Part of a small language model's weights.
Size: 8 layers, MLP 1344 tanh GELU, vocabulary 2048, 12.4M parameters.
Architecture: learned positions, biases, tied embeddings, capped logits.
Training: a variant of Adam for these matrices, 731M tokens.
MLP neurons of a small language model. Each row is named by its layer, matrix (up: input weights) and neuron, and shows model dimensions 176-303. Each number is 128 + 24 x the weight over its row's rms, rounded and kept within 0 to 255. Numbers have three digits each.
Before each neuron's rows, "fires on" lists the tokens most often at its 100 highest values on Wikipedia text that the model never trained on.

fires on: ",", "x", "tro", "duc", "ro", "–"
L5.up1005:121139106114155149122171128154131104140145130123129085120135130128085090127130128160171150121140156075113117132156171161108134173135100137131112152149143105118131109116149107127142127129135144120114108129128085137119163110089120147140107134108099152102132185127136138119140160190135127111138123090109127139119136101164138130103146181089141093179147069142135175143119086145149145157142

fires on: " Ca", " pa", "ca", "ga", "ba", "ea"
L5.up475:151106132153134152137103076129076125159137142173125147190156164118093119126158133162100144131126165145122114146068143153140086135089111133116105128134158121138125107099157128127116177139170149100150116176104127065089105172131092148098111087117157135109149141086138138108133126140136133149136115131134131072152176120147144113131144152134093142127103112062141134151125109122129111144128

fires on: "and", "ud", "ant", " And", "il", "ed"
L5.up866:129119101098132120164175149119157114121132145131136117139135106128123129088179122149124064125147114104117136140149173125156095136117130139095110134157133092156156113136119138139161145070138132142110149118172140117117118131129154132092109117158154149136128156103166133163103103106093140066134131122120128114148137146120159134132079149165109132120103138124129123138116126141127145155146

fires on: "ation", "tion", "ign", "on"
L5.up999:101087070140131118126137150122119125132129117155168153114103138136131112125125125151117118126160178137098105118121149166082146101140121136113112136138209142123168105127129134153128148085096104181159117140168148134109151135098114152121080130146148083103134114171188119113162169130073149121103137106146129121144147126125147140105136120160108129144120110121145160112101114096127125105118

fires on: " June", "ri", "rom", "ro", "year", "p"
L5.up626:126126159164143113128162087140102084147133159162148134139140127139148132138140136134115076132136132144095114120126136143121104084160125126132127169137172140106137104099122123136115148138092126123101143116115103132137117127125129146134091165116127126117150088101145127157123095155097144125088136144093138157073146143162136112082112111114123179151103087077160138144127124150142117152152

fires on: " |", " di", "ga", "ur", " Re", ";"
L5.up340:109130078118130131127158123167146171155109093137107151109131113099081120079096159179127110096126178125144115136160144140125101104131132133090115180147081148139147136122146140134128130137129164103115146144139157151113105121105109124131099076122151111100193105177125143158134146101108112122139086140057152116153117099134154113113131143126101141131137104105118159134114127140159137088127

fires on: "ce", "hi", " Republic", "c", "ic"
L5.up1074:167139153157116104150133162141100125130119142130184107120115076163129101094128148144130111109117134128155131100093144144103125130115137125135108105133159159128180150086119124146157133098153151115172153171150150132082170130118144121099132150152136079123111175121141159140138096157154122130126112135124116124108150084129142111123127161138087159085139100094108124173153156165147107179107

fires on: " time", "bor", "chi", "ra", "ro", "go"
L5.up864:079120191128133103165102124114147169141140130130133116123133122136124120094136145119087116132125118125098128123111138103118141117123081136130106132101076122149107125145114115170152125109118175120132146177084113125096139132087119113103110117144152120115156149120136128126120133132139107135135129098149167119116078166125111091063109095136153182142131134127097099079142172169082143161147